MLP neurons of a small language model. Each row is named by its layer, matrix (gate and up: input weights) and neuron, and shows model dimensions 192-319. Each number is 128 + 24 x the weight over its row's rms, rounded and kept within 0 to 255. Numbers have three digits each. A neuron's up and down rows have the sign that makes its largest values positive.
After each neuron's rows, "fires after" lists the tokens most often just before its 100 highest values on Wikipedia text that the model never trained on; "fires on" lists the tokens most often at its 100 highest values on Wikipedia text that the model never trained on.

L7.gate1312:133119153115141129118144113104104171142103098093157180077089129131118135096102096135156143104153135124119070093081107124108154108136147133177148156113098157160129124115112113144160089132108115125144137120138147088118091111097083092120112114119144119094153171145129119133147099104121123124134135145158159150125079122159163106115166090110111110135085070160123119123114120115091167137133
L7.up1312:087156111110112127108105160103137149130099136118113135103141154160137149136184127127103123098105143149069110088157091107127113115138131141150121138121095132096105123105168119097167049161143126148108080138104126104145122095114153148122152153155123159142135120135095157119178125130133136126133141135155114082162162121112117129166122121135103149099092108081113135129151144144114102080080
fires after: " ", " (", " in"
fires on: "201", "199", "202", " ", "200", "198"

L2.gate945:174131114149122113100114153149142125126172101133082089144104145089146132099093154118098162134144145099104168129164164123106152137165086132125108122125097114158132136144107168130141117135127149121119140094130136172150168091091141081080189122146118143123123148145154143168134168126094083124134125113164110098125104114093155148145120150113141156119081141046129136114134105108155137142124
L2.up945:119106162153132101134136132089112147136107111062118148137118146168158126105148147131099156110122146097096111137127140119151142149167132090130172163160118135115105142096111082110158123135146156164171146114120112115173113113115139097112138142105121084162159127125148130084172133103106153134128133121114163130131097178152123138170132152110108089138143149106114118131122143106115139099117
fires after: " |", " ", ":", "\n"
fires on: " ", "100", " St", "-", "″N"

L2.gate519:147178078130142097141123147094131092107146113095140120129117131114108127104131133072125143146153095112174146107124122095160128132131122148119078114113154144127131141100120111136136131125109172103104147129126146142151149140102120129156116149145129124116171136091159116107132120115101149137140128142127103098122132178139167122162122148129143158121146091102214138143162112098149128147106
L2.up519:143121125130076097116136130154137162150127099122125153097095182134121143109158126132124116130146114141138157155096146124100160150129146092155107119131123158103174131127142174156168124168135124094132096140132155132079124115097147111113100094103117122178124117185154148123136146097162163091162155130100148153124112147131118103129148131150167093132126128147138095122168137109179161080091
fires after: " "
fires on: "195", "196", "198", "194", "199", "192"

L7.gate334:153138141123122103100143140108101141107113096128135168117100124154099139110151102148136123102147059093126124127081145135159115122122118138130111176130128132089155141082117141146124123116080114145153103131146122108088113143129132100190148159162097104119121140146101145135151133116114116161097132117142099126108159147145101119132118112089095107168188133151124131123128113138098121125116
L7.up334:132153124092119118134125154147137102118117103141143090118130199124162115105091100119127123109150127153092106137139130116174131127124080151135127149116127151142132091156124107164109134139129090120141087115145109128118139160140124097136183142164119113124082142148130118152110160106127165109098116134114114084112128113146109147089108125118137111119123123159120158102128132214111135164139
fires after: " |", "°N", "|", " ", " in", " the"
fires on: " ", " |", "0", " ("

L8.gate1021:137151098142149162062111130134132156060120100100143149126108102113174172112144126098131145119108163122144106135091144140136114132108115121137141132145159157110190128159085109113139140152148155145121135095136116101128154127121139114168169138128149057150109122111167122104146138116118123110125140125100108104125113131151102154108151117135164117089117160160155088132134161130144085135115
L8.up1021:152132130165150110075147158131066130132176150109126144142119127112123160105112175134153127143120140143108143155138079132148105083113167120102123096129169127149151155152145134138121124110139173078156117112104114135124159154129121162132140158136132153123118100168120125123103134141154119139126167146131146123143114146134105159124132150148148131138165153148097120171085146142123085150089
fires after: ".", ".\n\n", ","
fires on: " At", " at", " In", " During", "In"

L2.gate852:132125152099140125112155156158165111127116127114116144135128144089133135102133133125128134125124106112140108104138131111134104063144126117124081184103143148125147132082120117085126127146111189132126129150144129146155124147145123131144140111099105118172178144139144128110146123140135082170132134130109145121112089127117141089133125162144114119109078154084113095111160172132117111147177
L2.up852:124124166164088146121089122076091132121149181110084103122138126114156136130125149129139109112101108117104118217153098089133151116163135145117173185144144155126152141093106130108089133149099149149121149149100138144131105100119122177146080083144098102123134115125133151111138127109122125147129155115129077165132091085160092105101161165115138154162112141125150110094156138136133101156125
fires after: " in", "In", " a", " In", " gr"
fires on: " January", " October", " March", " February", " December", " July"

L8.gate735:108098133109152146111162167127091145146112106152112127153106140158130136118134145123137111114164101144186100137156142098139093118141153147162119151119106156101130107118148179168146115140110097127162150105135113124115097120136117125140149112136107108133132146120155146147091101136081116127155197112164134139074101153128139113134104135142146158138147124148121095105143100097162121138124
L8.up735:081136112121131153113097137162140167095144145195112145091110108137088127131123091111122129130148093164152126156124179112098069142144126111111114124133157137136137131149135106161150115105121112124117146130109099119120067139172179123109075128136153152114123125131150118116111103112124099154090168118152131119156102131104114133109097144144103150102143116162109108103142114134147152126155
fires after: " one", " One", " of", " some", " many"
fires on: " of", " these"

L3.gate1221:116120163127126127103131086107164130175134154106122114143096106151152113155109098127145116126106100116117120077129106107148151097113105110123162158126090116129116136127126105127190114168101133174129144107118169106150087145141097123079133088147154126133116173138088120117108092137108115124163153121111141147105111104188145092118124140122134124111097095115114125125128131124128179129137
L3.up1221:110118107134130126143084137135156135140125165104120149153130114131164150185079096087172109135100156169098087077154117135132150026127122174155151119169100148150147118133124112152135124144104141150068116127136155105156164150133168139136146139128149106176090143148132119114135148129072125121161093140130135098193151102150099135148110112120151121138117117116080072151156102116131154156090
fires after: " ", " (", "–", " G", " Goodyear"
fires on: "201", "202", "Z", ".Sc", " GA"

L3.gate769:143175136125132122145104151126131090123152169124131125155109109108125126151148161159165126132137171102093126069134143132104128139096121129093176117102164137116128124093141091154188135140134130126176146123123164168088144153124151112180092127124101116117137115148118166095116105081076087137129115129138073130137140093108152108114119148115138135174122165144113058149113171145158111142094
L3.up769:150119148107114144131117124140139135137099098124174126127199126113163122086135138104103116121113130133118129126130125156092091123142112130138083124114166103109079132154117130125165123135142153104134124168096108155085129108122146144111097121160149167109146109084128114104150130120089163121108131124117109076134142135121132117144153120122116101108134131146133113145140109127100130093091
fires after: " ", " (", " -"
fires on: "3", "1", "5", " Los", "2"

L8.gate51:189162124135135129105142152148110146092150152117133101088158080163139154138148147121153176105111123129155081106134138146136137150116068115109122137166150110076105169108171160161139131139115112122150118157140147112146157110096131145151145184124198120137084088155191135121159148149136111153100128110154130102149152116099160142146120123139140122149108132118121139122139104119132122174124
L8.up51:138096104120119091103095133110068133123110152081146130130120105107098129127166100105114123131130118114120130130074122132102090125118134127128111111083097148166116154164112122135090150179144114106122095071119153096109113132136170145082138121123119121165143106127152116107097158095092122113115102120137099109106149140149116158121189183074142118123156070130121088123125123111126074123092
fires after: ".", ",", " and", ".\n\n", ")"
fires on: " After", " and", "After", " after", " but", " before"

L8.gate352:142117118096166122140136136157091128150152142141114119137129090130125142138161140129138123160103130123158126146180143168117116111126101108106087152116146088112160152115144123125157134123121132132100135160093125134140141110151128157190135112154160120101098105124121135152182120155101125150155160132149126119142133181093111094123120126155159181126091122066155142126150110157153150150153
L8.up352:144135114136102097088152109101113099161119129132145174129130094106142101118148149088146148142112142117150095153126124130131118122133136118125130133153139132132111101123150078160149152101093166164119117120135119103122079138133092117132101158109125140090127141110107146091139101098116120131113104174156127156150145132096160125145159104106166109156187137114156099147162130120141149116112
fires after: ",", ".", ";", "e"
fires on: " and", " for", " or", " especially", ".g", " that"

L7.gate1226:109114132127129167114160126105095108164147079143107122161118121136103186095139134132145141113148083082133075179066114108145104074163140162117129109121110141127091117135136115120161161140084080183168092107139097097131133121162109106172098116090078118109144136135121136117113140135121119135112119133166165144124085142133091090090127166115124179136128152123138101093126155163149154131136
L7.up1226:116116142118150154138149170170138103118132144115147121146081115130106129139120127123152106135153084118135117062142127127136116112096160104126127156112110094122136100154132142133146134122100092094164094138082061128118140098114132131142123104104152110143166129151151119186165139124135117068137123155123109127122146116106133127089175147119139138111092142115116157118117165169144146141145
fires after: " |\n", ".\n", "\n"
fires on: "|", "-"

L3.gate610:171164119106120077137094112179127137141123147082131120154147113131153116134144117098126140110141118150094113154179120146142120140127113127134145106147122088099138143137089119143167092154139098132104141090108160131094071102110169096126128095154138139123123120118101118135140127153126153123170124120120125105079143117151107203079080159125140066116143133096149138101151141176101158142116
L3.up610:132094128099148107088123108083110101152126088106134156111092106155124119172123125115101168120134118144107068145113122186126118087152133117153131145151167138157115144102136094103134116145169190138125128140118167096153127138103126151144127117125110136112144126124125093162145101162117145140134147131133129127125121111137110141183121125136130177134129116121140104140134075105137126080105
fires after: " |", " "
fires on: " ", "202"

L8.gate254:141153134123114079116151146117101138121136119121130163136158131124132120153097162167102132127100116118140140144085133150108150155130122164128124170134133097150108177135104140142123075129070139104115115095072190131108118140098131106110174091096112157163111089134143150110126123147121147135139154100102150143127141156124162146145123150127117160163162124104109184138137170132120098166129
L8.up254:160103119118149103128137135155134131149154131102149125094101095132081145170121136136113137162102146127145081139086132128151191121131146160102126131137098107194126103148156117139125144165097157116109151126087154108194154122107109137150107092127108133154093133158154130122130155143114140130169141142149123162108154167146166086127139133116086143129118102132126076100106121085157092143111
fires after: " ", ")", " |", "7", " Apps"
fires on: " |", ".", " ", " an"

L8.gate935:199156130123183108115114103134146137091143113100134142118162142153129107097141168109105101152152143104100089155097158166150153154133117122097129134162150134126172116159109139096174115126120104102120137150061138150172088127146127113174172134131146145133136080097127127154160126096143144126099145141140157088115119168129135142159129155143132136148138107091146162141075125158108155149122
L8.up935:120103132095148099120101127087128151114109149139112158111141100121114112175145138154108117160147137106109156118143138133129115140109136111109160068125124148128095100131127084129131093109133145094108116118122131116110106129127134145110098122122135144115110110134099132099165095124127161095111184103145127137164126120090139106152117111148131132111121141125106144103146101114105103119141
fires after: " |", ":", "94", "46", "26", "39"
fires on: " ", ".", " in"

L8.gate759:122135134151155182142129086120140111170119128148066102111140095135117142151118086100137146103162120116192142146140139132150111106093140100182120144108114131148150140115144129129103124157024129098127122119127097120160120146144156140131112119145138119106108124147170135107139131103133120113080136118104117136156119131116116097134122112045123140144156102137123105122161097089112114145135
L8.up759:138137170153140118077129146199163137110116087104134138102154078131101125121145099096123139122096097137131148106082151128081169110151097174127143154100140134131132151125168128111080121125112150126146068074113129147120135133132178155098113099093120120120146132134137135106150129160105117121094140100106138125091160135131133137114156160165131133173150123143120130108147123112158136091091
fires after: " the", " ", " a", " The", " an"
fires on: " \"", " and", " '", " |", " “", " Ch"

L7.gate336:110131161090144120120146095114137138150134105161172117089172157134141131127129105129155086135156119145161123114146135107131107121114113131112154074080102146103109115131124137170123097127110142151130114149106132148138104120112120157078164132122160134155155109170108135146153112126116107115129140138117144147124129134123136119139112128153121124129158127152152138162113126101154135139109
L7.up336:123129131131114153161136099149157124146122095138141100134111122106127089158112085096120134134113103161160112167109124137116099133123127113151093105119160161121120143181125142142156129146145139135161099131105105109143117081188142114108126097113163082132104103116118135170123122132150100097121151111109147170115118108143131115084099113130099088097176135125083138149114102135111103115157
fires after: " one", " One", " some", " all", " many", " two"
fires on: " of"

L7.gate396:125141129170158062119113111071092123178146129107093113120133098115097128137146116124139136156097109091186151128149141125140133143124144101111139108153121188180089149136171158154127087157106045087127152101167143132135087167132157136116134143109130146103164122146114148111118123129121156129110106122113111118133146116152113098123087135172143132172135141102104094107157123136154119135126
L7.up396:133166107108104146116142103173119115131145098165108121168135157147117066107157145107150137105128148109156149156130135099135114118136141118123098107075135134162129147189091103109119128080161146093187123149126148107120102129143133112094140150179180123070119135107118156116102100150139101135121161162117138099100121111108125129095082102129154128111120126139123118137139091166135115138116
fires after: " one", " One", " some", " two", " many"
fires on: " of", " and"

L2.gate1118:159127136124120149102139093112082138140149089073179122122152111101100109131133118109081124146108146123166136111176119104143174128122113152072121125124141158116148123109161125138155127085138162153139150145131140139148128144140148166087124075109134091139094147091108129128137132129154130174128180108181164089096085081127156069085149115132133184146085153119143138127157116129183141116126
L2.up1118:118113168118122165108112114132108121106147090127086103135121138113157132114141136137136092126128158114148140183144123097159142132150088134127130140083127127117150131114110118092134140114094131123096146138132139134123107125106121106125067106132091147137109159102172120145151117165104118135173129119107150110099117094100117114107110109143142117119113125144137114129199135175142127106152
fires after: " in", " |", " ("
fires on: " January", " February", " July", " November", " March"

L8.gate280:156192132141156134136105163164155180143159150159139112137129135115089133101159165106168140140100119119140087119104114188133138137101134141133149138119143119117161148129179124125129091154147106149148124107114089124129104149112184149159054147112139108134164137136094164118114142132104122138091102143116081165141124123106155145154117122153127174144125140121138126107128155106113137153108
L8.up280:149171172155127145118084158142137093139151169129116150107191106120113073084120122075111115106162150116129142142118161125117131128119135061116129115143130108136133124164127107135166138146112126113132141142119143157132161138132176156122110125117138141146108143136120155151122129115100133117120124119110172141126099127090158124117166121118125151135114096133092099126119138099107153146103
fires after: " ", " −", " |", "1", "2"
fires on: ".", "2", "3", "4", "5", "1"

L3.gate159:112133120149133147150102142156085104178131117107136117117138137081159130071103131113113109150106138095138172120154180097172131137154108115130126176094152112150136123124134118131124135110098159166156137101150129132176100101136128132107163107155136132149160101181123128110214143133083144138164154136115120147123086085131102171092093163116138163094109110138123122135143089122103118095150
L3.up159:118151166153125091095122089081089110106143142137155141144089137173135130142158102120144115176183102185134099126128138142129096095130125105135129139102154139168141199112132121154164149141130125135141110089108153138122094148133123113132159123127098137121134156128092167114155103111131143141153112110124087144144114135100159100167103132113097137134092127136111145118121097156156117107121
fires after: " |", " "
fires on: " Democratic", " Republican", "1", "0"

L8.gate340:125141151103129127121101138138139143116175114109146106082117127149144133153146161110160129118150128134108142140140123089147149120127135125128141138133100167144103138142162107102147116098127123141102142100123162139099139130136128102180165142076152134183146141176123116136093111160145151103163164124094109121168138128176121108151160164127129122116110111132104098102102192149141118128112
L8.up340:122120150115118104128139113115134132152144155132155143108111162136109113153144116175170136159149117186151110125143111141162102130102113131152132139109083107093108128121124154122133112073141099143092107099134132126139087110153113168148153112129125136104120126148146118162085143125156105114141144148151110152146149114080138143117168117155161114119142125151169160119128124107133159153102
fires after: " |\n", ".\n", "\n"
fires on: "|", ".\n\n", "\n\n", "."

L2.gate885:131100143081118097149134113111103125133161121108158132124096110139108097113152140170124130141119145112122136111114144109129094061069127138113128126130111148148157097149128148100174104142080150127086123121095140099105126126127141119167145132133092106108140140110141136101181147142157135149154142159126110106146164140140154080097163098107149086081087128122137147093149172080159098126083
L2.up885:139154160145090130106112120088117138100156119081123146135120119156153137120194129126119097138151136108075121126150155118130090123136139108141107117088119151099182117118130123143099108158129145149110091107091138118122129150094182124162173127135121142085087140113123122135089137096097143124140161127095124116144114116145163089102153170115140126138168197121114141152160106127155104156095
fires after: " in"
fires on: " October", " April", " March", " September", " February", " November"

L3.gate406:151163130166136123135117085126105155162183099104107112134147122118112154145154174091151128127171152138119128151097105121118143104130110094089076130115118143164179156115076162159177082140150117112136101115158130130106123137115110099142145092159144145148129139145129087146149112123143153105144166082164144109118122087126141114116117156150121149088135116115165097146102129125159082117127
L3.up406:126133152095125117137148133104140110095139111080117180102156122099168149137157114119107097160153123127148144106117091112130108134117145078107123149102127095102161127136109134147195110117183120175104100129163178153144138111151124124154158099143154103170137079117144154185127136120196145111144159121138135153160171150166143179102130121144133141152105111121141117108117152159165136131138
fires after: " "
fires on: "202", "200", " on", "198", "192", "201"

L3.gate657:133102166123111133091140138090110131061121138094155111143112139157140124159137166098175127085177152142096056126129196054170175133145134179147141156139132156133095107119114143151103105144109089145099134151117130139137125153125126121146122128133128076161146128151126109104092155135149157115143138139157116108087129138138116093129114069127145108103161150120159175117142131130135126111118
L3.up657:147155119129146112113138127153154155128148117141088113120155116127144129120104128152130167102094114115088142140144102122072077139143072118128132100131180152132116159106130153117137135109134126151124112108168101141116157143142164153118150137107133145092162112142172148124160129115135140083108132120143105149162121113133130107114121131137119144145119119125112156104131139140118094111094
fires after: " ", " a", " (", " |", " degree"
fires on: "202", " in", "194", "193", " ", " +"

L8.gate1147:111106091122153148122140138110098178093128102126118098128113162151073124139177134123161157142129118144126092170171109145126135118117104117094110146138150127118124167085160124144127117113111153133128110133085150156111127096130138112163138144124141128136090098173169124142133125123130104166129181137146144103138093131145135109156118104170134129162125094134154158127150091113124134171110
L8.up1147:129178101096067156119132119164101106111121119159116117120165163119141130131146131172184102131152126116105129132097103130134122129136115121106115145163152141124131134125144147172140108123149110114122157133112103161141096109136095117134128162105116094103153168130136083126131154140112121099151141110156159138148104145112149152102120124127153117135123126082145154163117131137093109114156
fires after: "-", " and", " +", ",", " (", "e"
fires on: " ", " and", " as", ".g", " the"

L2.gate67:137136153157085140127077168096134085124184157107134125105147101166124102177106123153146104109143157092151098107127166146113119158167130104104117140090133117135113120135157145092215151147090117121098119122128150106137143148141118132098117108149132123117138120105135130162115114145120156099124117146110122149116074136156160124112118126093130132155131136145143134114160128128116123124099
L2.up67:098148114150125116098105143132119127118138132119128098095105094115165141153134075097111138130110134101145101115145122137117154133089094109110170080144169122167162138147171126128148139168131140145119072109120093094133132123134105149107114134132140117163151127119093114138157126102132166122118148168132128170185079133120137108108177128120152103154114155089173130130176082133086106126129
fires after: "–", " ", "-", " to"
fires on: "199", "196", "194", "200", "202", "193"

L8.gate492:106129152133145129083132101112146126118153140135110130150144120110101146100139110107114104114161084127172122117082107118141102130097084087165094113129132131109147109103109146152139112163088153110091081099130140121135121138158154140145163127124121100118117087114124126137119074142091156173115129141118144142141081143135109123161150081115151176108139152106089161124133113131152175195114
L8.up492:113158136148121115119105132186170128185122083098146150123145094104161151087119145068068124086170095130158145111110124136152126117116120147143129174137134107054135115123106110140141127146123128138103115148124166131097107137150146164110140140151165124139126127142142126134151152107129162126086162118109116148127085096167084066160151148122135173141126103124153185121140115176138117144111
fires after: " the", " a", " ", " of"
fires on: " \"", " '", "1", " ", "0", " “"

L8.gate17:139154144137143096120088121083095128094193138091130112113117123123078127112127137160099174130155098106114115086139140161143112147148091114128129135093165201162137172108102133152143137152126128132131136124120125112106131146158125152127116117106073120181163092138113114151091125114146153150106165119126156113145179151116124133166172118132151143123167164119124144116126109140105165156128
L8.up17:157111085144140135101140161107118160094127116178158127143102145138144132155103122130143182163133091123138126112135066121154115118125128145136117119115126133127120125137138148116127103137108125121134155112073147138123085165129091131140152142087098114115106109130128102110127101109129154130160108155152123128096114164138151101084170126121148097115148120110140097110147162096117117145162
fires after: " |\n", "\n", " by"
fires on: "|", ":", "-"

L8.gate952:160137150101131142126091155124108125147184099076175089139091088150088141121173115157126142115114096123122061141141129154168125126131121176151109135121148124113144153079122168114125156125131123116175145134117102099114078092133102136179141150087110064171151103135123092159131149140113132129095137134157161090123167152117097113119155120116139144123167137126159086116117119138130164140148
L8.up952:137142109144133142093119155104101109131163101131103115122111066127099169127144133092158156148137080083133104127110109115149123072112133153135098125111146127098147140138141144097098133123098174141170105093091111087097114122162129105158139161080110088119160113126152130110167126145115138150096165145137150120117088155134139128090150138089161144112123128107161123088131147121153152156150
fires after: " |\n", "\n", ".\n"
fires on: "|", ".", "-", ".\n\n", "\n\n"

L3.gate326:136151135125125159145112106131121133131092168090086143115148104135139118157149117154114132150120124144106106152140090100121101120156111115152126118124128120123110114119147131129104062124094138101101166166129156127116126147126137141189100114121162159126089087171138142155094135120140102098121124118114152081110148123128097150103094151139090148139164136104111117087129127130129156127097
L3.up326:100108124142138151127158130152134156112119144153128107102128165119114120153127134120104188111150099110148119132064139139139139173111122142103139118152139079117127114090091152157179120132096070168101184122100121167169118121133144133143096153152127131145130185120119101129131132121124096112090104138141169109191142126135114101101122116098118105150121099124123105128158185141164149125087
fires after: " ", " (", "198", "+", "-", " Apps"
fires on: " /", "2", "3", "1", "5", "4"

L2.gate398:081116133071139122087153108142059103120147126140160119126097140142085132146110122128101091157153152122139074170108108105164157089114084137137136128097115144116159163106129130093131121125079145112041144132111117096135136119102163111171134092122112140138128113117120164113174122143145117132136170132129131154105136088127154147121105099133116111092141157123144118123148115092171156110109
L2.up398:117088112114142150129100147156092133161156136107130103127120104126176108114128121148092124119123135164124117085081123104157138111120150184155119111129144098128143136108112103129129124097143127133144078116127125123147182152118148118091091116126107116090143081144148107090137158097078141131152094128134162125134161131140137124130149117135160141179108113103100118139139104144140123143103
fires after: " in", "In", " In", " "
fires on: " October", " September", " July", " December", " January", " February"

L2.gate698:146114126136121100158135104136119108136151105109113147158151108153129169179140111152135115096166130116148107135147114099131092135154102085092125091126104127118111121147117167172119110172167124126089176100134140116082148113139182138143155111111161137136096134130153141112112125114137109135092136151135124159099173104124070118133099119129119141157133132143156148108110132100132142088144
L2.up698:110132130129153134127154115133143140136144160146125085114151142075143165107096132173134144105127130133181179106099173169150161095126121119118168103141161147145145129146132144148152173115126131149121108173112160107122101154114144108122135140109140114144137103131153134148137121129108159128126113157162158149095142153111150134108105140090135086158137132101123127144144125149118132095127
fires after: "202", "201", "199", "198", "200", "-"
fires on: "0", "9", "7", "4", "3", "1"

L8.gate40:148150127121121147104130132095125134105176148097149130083151101119157175121117141126163162133133153135155085125125142162116096129117120128128127133109164113066161101145135146154136143137092092128130105092145145099173131146149170162151112185148183141102104099124149142131106116168135134161116111139141131141138145152105136130114131118132108110138127105125198177155141123133151128180154
L8.up40:155135143149161086107118160124135099129118123133165150109138103134133140102136120134104090087115162145138099135095140129161106131111161123133121067122167141124155131135129125151110129103116184112138138113078139096090122111159151101142077172129135139096160086127094122087139088153164156085109132121135126099114136137135099109145143107132130122092148142122157126128116146148134104121113
fires after: ".", ".\n\n", "==\n"
fires on: " In", "In", " After", " The"

L8.gate241:158117124133141138105122115127134161196148106136128103067164122129124101155132080074160105169122106098147099102154082170141124121113132105188124062129158149139111099099139151142165095113126126108151163132093079092123128124157113145162159120086141136142178115160153123151094074143156166166156129111160173139172122127127150110159099118126157128160123107136109081157154152115163147134131
L8.up241:146124146157128126157138139114158138185137126106155125115109146140144151123135116101146116097131134113138138121159159150179139108074147133101104197137158117114115109123099118118162118108107117112087108191099125138115097115111102105131132120144158159113125143106126131135125086150143135115112173115107134169171133142132149088128110132098145164119124138140143114182123102114115111143122
fires after: " one", " One", " some", " many", " two", " most"
fires on: " of"

L7.gate1236:104141146093131134164149127104128115113124172126134112142102125136117139109143122091182121127136096110158089138122127118136132049091134144148119123129104098081137132173145135153123144125136123131137150125141148146139139131134147124155124117117169151095089185107181132172123139114085178132168113161124151142131157146151139128112098097122124122136101123148120146113100125141155140141127
L7.up1236:165126134169131089091079073081129098136154126115110143165166147115148157120161135154128102104138115140130148100149106103143079148136128112139138167153167088134098103134134152176110110130111141082111138117117135115114166110126140169118110192166136177121133145160129158123103133166100095138140141111095120109136130147145160113123115179167174120123132127090162161117125139127147162138100
fires after: ",", "."
fires on: " who", ")", " which", " he"

L8.gate12:119190113168120137143094143096125119146169131122062103157156162117099113076134124118110150148132086121123124102112109112088152146140138142139140101127101210103111133153142096095105150125152159128125126124110145105111159117143120115145139129121149117124163094146136075139140119118107093181127124142140139108161115122140118122144163158118112125154106146084127126105111131145088129133105
L8.up12:159106150119138152093137135111143126172152113104160136117097109128142146157142082093117183114145087124141120141112118109199114095141120121186119132079116094117134130109114172126143119123064143146162128111096105070090115102141111106143147093133102110132106093146146135088124153160141170107102112112115141121108138117133113099114142131098126145112127127165144099066165135120136150129140
fires after: " |\n", ".\n", "\n"
fires on: "|", ".\n\n", "-", "\n\n"

L3.gate576:121105100145072123116121110129129122115148099150140174146124134107122149127180144070116179143108116150182089142144118143102111124114127132143130141114135138115117135159176129161135158156114096141178160110098134131104110136177124106126132133133183129129111180091174173125088128146115133136140147103127126154139134133165095112141132094147095150161120110123090156117130144133158121103103
L3.up576:133112126109113091134102114134148121140122184098166110146135123165095135108138160099095143146082134163162160138149167133143119092131133130146108128104119132126138125150103131139130117180117126114140108107117138110136126101107150124139155119144131128077141138123122155136134132123156117167136161131107128107142154072119161144100079138137072125139145166144134139124098110083123110171113
fires after: ",", ".", ".\n\n", " but", " that", " "
fires on: " there", " There", " it", "There", "It"

L8.gate665:152113123141150171136161145148145180149152148149135131128120137128135156126117121115148133156146131117180097140126145162205055062083077137085120102101146125122151124141185157186142118142046089127115107172142107142134130100121175128144113139117177136096108125123118159091092125123129124096104140149115129121156105138094164120121135153164128114116123125140134096162088165109147105091105
L8.up665:091153157159132133119111117115131084133137133135112138148137132107126138141133131107144101208130144141127095141167130131133122124139144112132158127130122122194171153110140090162106142134125145110128093128139146125140116115077147144163111157122086121124108165127134100136131137132113110154124132146145098121155126118137114117141178157127137168126100124081137118110115127136172124145137
fires after: ".", ".\n\n", " As", "As", " "
fires on: " In", " of", " On", "2", "0"

L3.gate921:119117134143154147106088089126135143164135141153130130098122109145148155129116165189108114147159098146171119114105092116157121140154149095120102120178124137130139135139094152113169077162149125127127157129140132124078146168137109125165141121166125122117110078160114100147131089081122117117155169109113138133123103109132112111122115136141102138147144130082167140151122104132153129114145
L3.up921:115158113098159147132123124140138078150129162154100144112146143076089086129141126115128156153161155118131090104088116146105120132160139120121137114104140144125132105104108166102139153163105114138125114109141167145133116162141172161091115130117142105102128111167134110122143171121122152121126135122172105119121130144115173072145167163142116121157117154121089148122112131133155133172120
fires after: " ", " of", " over", " km", ".", " ("
fires on: " ", "0", "2", "4", "1"